MLP neurons of a small language model. Each row is named by its layer, matrix (up: input weights) and neuron, and shows model dimensions 64-159. Each number is 128 + 24 x the weight over its row's rms, rounded and kept within 0 to 255.
Before each neuron's rows, "fires in" lists the words (lower case) most often at its 100 highest values on Wikipedia text that the model never trained on.

fires in: "and", "or"
L2.up236 [118 135 125 107  57 109  86 143 133 123  86 120 100 126 192 130 133 116 111  87 141 100 103  97  69 111 144 149 126 114 118 108 139 184 163 138 136  55 156 132 148 175 164 112  88 121 114 146 129 116 109 127 144 140 155 121 145 111 119 117 141 149 148 145 115 197  92 112 165 120 125 118 113 169 150 185 118 140 119 128 154 104 134 109  90 110 122 108 111 138 146 102 133 109  97 163]

fires in: "on", "there", "near", "ontario", "therefore"
L2.up566 [107 135 105  89  96 170 114 113 123 138 147 104 143 159 162 140 147 146 186 143  93 111 122 143 188 144 135 121 122 116 137 110 114  82 158 110  83  92 154  78 110 156 142 133 124 123 126 102 151 119 135  74 125  80 122 123 147 119 148 112 182 159  90  95 127 134 123 128 164 115  54 103 138 111 135 150  88 116  92 110 103  91 141 146  87 110 101 157 115 131 146 136 181  95 149 133]

fires in: "first", "an", "most", "named", "later", "much"
L5.up202 [153 177 131 123 128 167 105 143  90 144 101 117 165 120 123 189 119 140 121 145 127 104 113 109 136 135 130 142 139 127 144 153 116 141 122 107 182 127 113 115 109 120  78 132 140 171 107 118 104 130 114 110 167 128 144 114 158 154 197 129 117 103 108 130 142 123 127 177 128 122  98  80 148 126 136 133 138  87 118 118 108 179 100  74 138 131 100 105 139 117 157 120 101 146 145 131]

fires in: "more", "most", "much", "little", "less", "times"
L4.up461 [127 150  96 128 111 151 100 116 116 148 130 129 177 147 121 148 152 174 147 127 111 178 160 166 121 152 119 111 163 119 113 161 104 142 156 100 116  79 151 111 115 174  88 138 123 130  95 104 104 149 162 132 154 150 106 144 144 128 121 181 104 149 133 135 147 120 129 120  95  83 178 110 115 117 132  98  95  81 167 114 120 153 141  80 152 134 129 124  86 157 135 108 113 133 136  97]

fires in: "number", "list", "age", "date", "listing"
L3.up18 [153 124 160  98  91 132 134 119 150  95 117 127 128 148 117  97 150 130  93 121 150 142 172 120 120 118  92 161 108 104 122 137 150 152 115 124 120  94 133 113 164 144 135 158 128 119 120 114 143 124 101 114 105 108 107 165 104 131 113  82 124 137  96 167 120 134 144 152 139 100 152 126 146 130  96 141 135 152 122 113 148 143  94 119 157  98 176 133 109 134 140 125 113 163  88 126]

fires in: "of", "also", "little", "other"
L7.up371 [115 108  91 184 103 146 136 107 115 109 127 108 130 137 145  66 166 121 137 116 147  69 106 194 150 128 114 161 177  91 128 105  78 119 119 115 174 128 116 166 120 109  88 100 145 141 160 195 109 121 123 112 127 141 132 104 152 110 128 115 144 125 160 115 141 115 124 147 132 134 169 126 128 152 126 162 131 167 120 124 110 108 104 145 124 139 141 127 118 127 129 125 112 168 140 150]

fires in: "most", "a", "one", "an", "another", "largest"
L2.up46 [120 135 101 144 129 155 148 119  78 117  72 133 153 148 147  97 160 110 155 122 176 132 160 156 147 147 149 159 130 108 155 138 179 123 102  93 119  94  78  89 109 118 117 175 174 105 155  81 142 139  80 145 140 114 128 137 105 148 103 128 107 117 102 108 140 125  96 118 120  72 101 105 122 115 135 120 101 140 145 130 127 166  95 124 157 108 128 139 102 149 143  97 132 153 152 145]

fires in: "of", "and"
L5.up381 [114 123 136  83  75 137 130 108 115 156 140 101 166  91 164 110 118 130 124 108 134 125 116 112  93 139 132 149  81 112 108 101 122  84 132 109 163  98 138 123  71 142 134 134 135 123 120 149 103  76 109 177 131 147 149 144 114 112 149 149 127 114 151 118 125  73 102 100 132 196 155 114 138 151 145 163 135 137 127 138 131 142 128 156 159 134 138 152 100 135 111  96 124 156 145 186]

fires in: "on", "towards", "off", "across", "offices", "ontario"
L2.up18 [ 44 130 141  96 119 144  81 173  99 127 148  80 155 168 108 115  93 109 154 151  98 102 172 145 169 123 140 132 114  92 135 123 113 104 143 162 130 109 123 157 106 157 114 113 146 121 161 129 112 111 110 124 119 118 120 147 111 105 167 101 123 119 154 146 131 140 100 137 132 128 126  77  82 144 130 146 152 106 121 125  99 120 132 141 107 122 124 134 104  97 147 144 103  89 106 123]

fires in: "day", "goal", "process", "key", "may", "role"
L3.up233 [152 115 133 106  94 130 127 112 136  97 138 125 109 158 108  97 137 154 119 169 135 159 126 136 184 135 118 156 115 139  89 136 135  89 140 122 110 132 158 146 190 132  95 106  80 108 144 126 120 125  98  99 117 140 121 152 132  99 145  92 147 116 124 160 146  97 141 140 160 131 118 115 161  87 132 127 109 168 162 142 112 132 148  95 146 116 124 134 145 143 108  81 134 127 144 132]

fires in: "is", "can", "will", "to"
L4.up327 [149 148 147 136  96 128 149 145 119 113 149 132 153 140 122 156 112 136 133 179 132 163 143 100  67 124 164 161  98  95 157 142 129 117 123 150 127 155 136 128 146 122 144 144  98 128 169 130 120 117 123 122 101 123 140 112 119 149  59 171 143 139 106 131 133 113  98  78 168 115  82  85 146  98 128 118 128 109  88 113 107 128 135  87 129 122 137 160 111 146 127 132 128 143 114 134]

fires in: "and", "or"
L5.up59 [ 90 134 111 126 108 108 146 140 112 108 100  98 114 133 123  89 185 126 133 119 133  91 141  81  78 148 119 114 115 129 150 112 120 110 119 203 100 108 168 135 134 128 140 111 161 160 121 135 114 116 124 114 115 115 157 115 123 163 173 101 108 188 110 159  83  98 134 180 162 137 162 140 147 165 111 114  89 155 113 156 139 115 154  87 114 157 125 133 115 137 120 126 143 154 130 159]

fires in: "my", "released", "written", "actor", "mr", "starred"
L2.up625 [158 137 115 101 129 133 122 135  77 144 121 163 172 116 131 109 141 148 112 121  87  72 101 132 125 128 138 106 115 129 149 124 135 154 133 132 194 148 122 169 101  80 153 138 152 158 116  95 146 150 125 137  97 114 140 104 121 120  97 130 110 109 104 105 144 149 111 151 140 126 101 124 152 131 152 121  99 100 147 177  69 149 132 161 132 171 108 103 113 157 143 130 121 153 140 149]